Part of a small language model's weights.
Architecture: rotary positions, no biases in attention or MLP, tied embeddings, normalized queries and keys.
Training: a variant of Muon for these matrices, 1076M tokens, 4280 steps.
MLP neurons of a small language model. Each row is named by its layer, matrix (down: output weights) and neuron, and shows model dimensions 0-159. Each number is 128 + 32 x the weight over its row's rms, rounded and kept within 0 to 255. Numbers have three digits each. A neuron's up and down rows have the sign that makes its largest values positive.
A block is one neuron, or neurons of one layer that tend to fire together. After each block is what it responds to, as a language model described it from the Wikipedia text at the highest values.

L7.down0:157148077123120098101130161132117184122134163148132141153098114093108150126093115093123128100168074151108191130149104148104129146133123130125093114161138150123067143158116058118155150154167125159173145105066133092070133088128155127096152148140206124113122153102122091180149083144113150163103180115066124107113155140161140079182120183109112148132103185176153187117095124175166152157106103106166155128098183137112159139143170127068085135212111138108061079071089115178086158078044107
L7.down32:106127210088121078129119137185133069098106114161129128103093127123173115145110107100109084142138100113175166125126165146142131141094101109147098110116045085112138104107141160148079146165119085149091127065145095180146143048134090149130080117132150099165140099115121087181095127106136165125177112134078129186143159178138140163068153133171125131097111156087107133129136105175130149115139122119118146111132112179147133091120136125171103142191118113153097165084142080095151125150109128
L7.down117:107139116170139098130059201156115102143125132119111151148141170068104159110124121124083139143101139159090156171112163077144102060119084105147166150154114157152107066125096131136055152087124157116104145134139107119149151207091155129098118067141175121130106126124125118123115160117138155088124177116081099119165137129136129097087087068126119190144174139098133164150144128181202139085161166101143207063132105139181102143137124151163142136123132132167123137096085158106135063101080138
L7.down214:131145214109153101147084182091118118150143137167134124080122159086131124127085104080102109157065165142091134121143101135143082159098163111162120101059116217096119073143118129144131087114131146178133105090088146182116139097109139156158138095101133161057177161132196062124152112087128182151075071085126099129149178101135106105161125093141109124103115130102136111092141128133131142081094123107166116166194128134173081125165125212120084130136141127119135111104110137055121115082147137
L7.down442:140114055103107083144135119171138138075193094109116142160120202122074149064209130141162077065118101156166168097117206116198125108117060134170054100117114141144139146126120153167138104142161110164121155184158137199135130115173104144107128150142155139124152122119148140102124087122126188132147155078152091108105155201134127085157113094150115146219111171112162127093121063214113130136145171078064165145143173069130127141116111126126118106119110164106082149133044157154085049128136096
L7.down745:119127151151154076154120132101121130087165113157122120157191126115130086124077108142086129194100098136173067086170153092078076146105095108109124133155164084091118102108107088127197149213092167112155151145081158147095131119097126177091113130099126116132176157084191130104125086158139128137115107130193059135158126174047151122143110088129117129145190131137180147157182124199170152177092139088146090162169121125121134110149114166092110152129100180105078107140101116131153170143115073
L7.down818:164113153120128113126136108222103123123135167109197129122171150138139136085117151139114122069134121122135080174153097131069112096099151156088151144123141139156140148121106112108107114065149177080109097132113124148135138158110122161117147097159139082050141134102140058135085125136166134090182150156142086107147065188029155151163057124069121154135157120087124142060118167110131127147133099163145113058101084132168133205193115084163140136164102130114119108165129052182161182127117109
L7.down1213:165110082146127157099145132165130120159146070126101138133169194120070146098123117106137173192130130132070123130146101141112129164135136096123139126155166129124185053160105079141189204181126118095127120125139160149112078087132153136172090081114141135146166175143178123046119152129143117113119132106104128130096131107118102074143140100146045159078187129154109125143121156225141092139134094106160147108132104125113173156138045173145111201147090113101097087135114144100121098102067070
Description: Country-code final letters

L8.down685:144152103165128138121111111118126094108128096082115149112103143122142106085107086169142120165132130161086108149112140107100126146156110129086152109138158127139146082186099173150170099117160111070121128104180157116168122138066121126123081135118090178146153137078155120133093190169120145140052130207153134128143099203093144118130103104117092166181130118121106070166147141170139110143103078169147082102126056155171108136209119165122105132095137130094144081104138131117135085117079141
L8.down697:142140135163142121097124192112220073134114141133101136119153128092175144125126136185106109141117084149089108140111081076069120173180100136127111092160173157048158106120219068137111164157166135078069204117123073076141148121106173149154094144162110111137179125130163128153136142151141133127052120113159116107113107156116082146082099108115114188157162135167136094180116103140110102111114135181120163162188107087170144131178115161150140150121146108164164083129072156096123077123074147
Description: Sports table abbreviations

L3.down18:140113128195163114129112103167138108085115137126153209105143155108124163098105120118143062178118082181111118130169121150084077081130100116124166169122181084104167161108102153110127145119099115162102120126130084190110158155105151125191121091147138139120120104093085193083093149166165165091142129246138116025152114108167153127188109169106145131078175182153120141111163147122105084151161110153162085129108163078071116078136085122164179116084116091147073159155091133180105121121158163
L3.down872:097107153150135157142146113151132146100112163129166099101114223121136092135084159136163155128094130150055073125131097131099146158130134089194143138147158066100120134145137134093152066122056110095118122187172144114093135062123116135149150151112162093136087157096110142194117136076083090186173120112173184096116160168135195112108152102106118185160124112113108143113106142087174099103141097142099159133133165155107176229157103145148107092143114141086092093170160118093180085089126142
L3.down891:153110077150146073159155082148177132095130097142145100020116146140110149101087114145108081136131130140168141098167190137135092106048115136093155088142153085140148155109163162182112164096150106137138137139063067119139103122141138121149114078109134169066114110178125106127102155144071139042135110132116162100161119133128165146158119133145147117132142033052101030134124133184118114185100187163126124119064160137117114151127154101108090121100104143114103081147086177112152136135067147
L3.down1058:159162142164020083144100075147109133169098113152100075085131125131139140142140125108132128125181154111141128108129103087109164121137106062158143084095167157102106128120075210113120095160129164090118125104131177099127168132140117127161136120131165103128136118091111105175135192076121122130079099110168110157123079144088126141168102084169090104154078128123187102134121110086122131175149097190134120131108175133124105119161142101119174086117137190047109166146076164153134113148154152
Description: Word continuation fragments

L8.down258:200185108100135134148152098167127113146173109142166176108103164143112108125092105156162111157153104129099151098106088166089094184149134108187115094156141116164066173112095100124122081122092125158124140183118109179158168074135118127130153098174150104102105109164153116171143136086108090112132094188110122105124106099122174140191142066085154177155142174184125122104137138165082138151149095154144170098150172193049134080177207068084112101146112099120164111249123159135122172112121122
L8.down1199:186149083101143188114145156114172146120120107126086090085138098092112186094111127087159073148117124062136157133119131163151130163099150107160057133152075147074140180170118131107136131095096140135126154177140142200129122163131137152019113174149110095163155059110175125122143127196191194157117111128104126121171182109104153128138130103075138196141185144160169118143140158201112180099104102073114119130128108076131121127033139098082116122115149158094107066098142106147182146112148085
Description: Pre-verb modal slot

L3.down88:127147164091128134070115151086135113096112129152136125128129130135101133087078130104172127111055124158155156112146103034155129173147093183179164101124108101156157108070099105128153099150103080089069091111102168079125105136231136129129115113094153047173142103120060092146150061118153091068111131137153124191152148156142168110091130147122150186145107120160105155101098144118092148081191123108090062095169132128096123105112155117057071050102147130093125169102125139130103097169158075
L3.down548:152074137094093123134095150120036131160133162153132094130121106127082117199094151081166146096111092144141175153104119137110116115063106105152105152082130136169146129119055145110096120161187092099141139080191130091162101109103174113143132059051153184101149120156129145148112125115158147108129170148113181099128089190117152116158104048117151086182134130136136095102145156173140140095126113171138160106125076148185173244156122149128125147116126082171087087121062162087078128111197108
L3.down765:114194165119127112113162100160139140106132091156139127102136146137071187109095089150160137123144115118163125127103131136118109181140145082108040113148171069117143097098127100144137187111133050057166126081142145097120149104117138078124122145135132147090141116087146107083129111164113117167176127131086143131141183103145109085096116119122149134132090185194194102113122144076123136130120113130099163103169132125130114065170088165170038116089161127090125107070123098070162124116130148
L3.down1023:174128169121122107153095114192130118158161118104117129113181150143067195104116119147157108093123105171086109101161197070116136118109062130145167115150105160121073101146162143128196086089119137128134137132187119169186136127141125187106125124128165156165131124159094133089086095106152176094107144150123102146174096138081132119116134111139107185175146119125232098127151107165110146145164136131151149140128153147114149111037080148159097092107131140128125115129098164146099099115185091
Description: Auxiliary do/does/did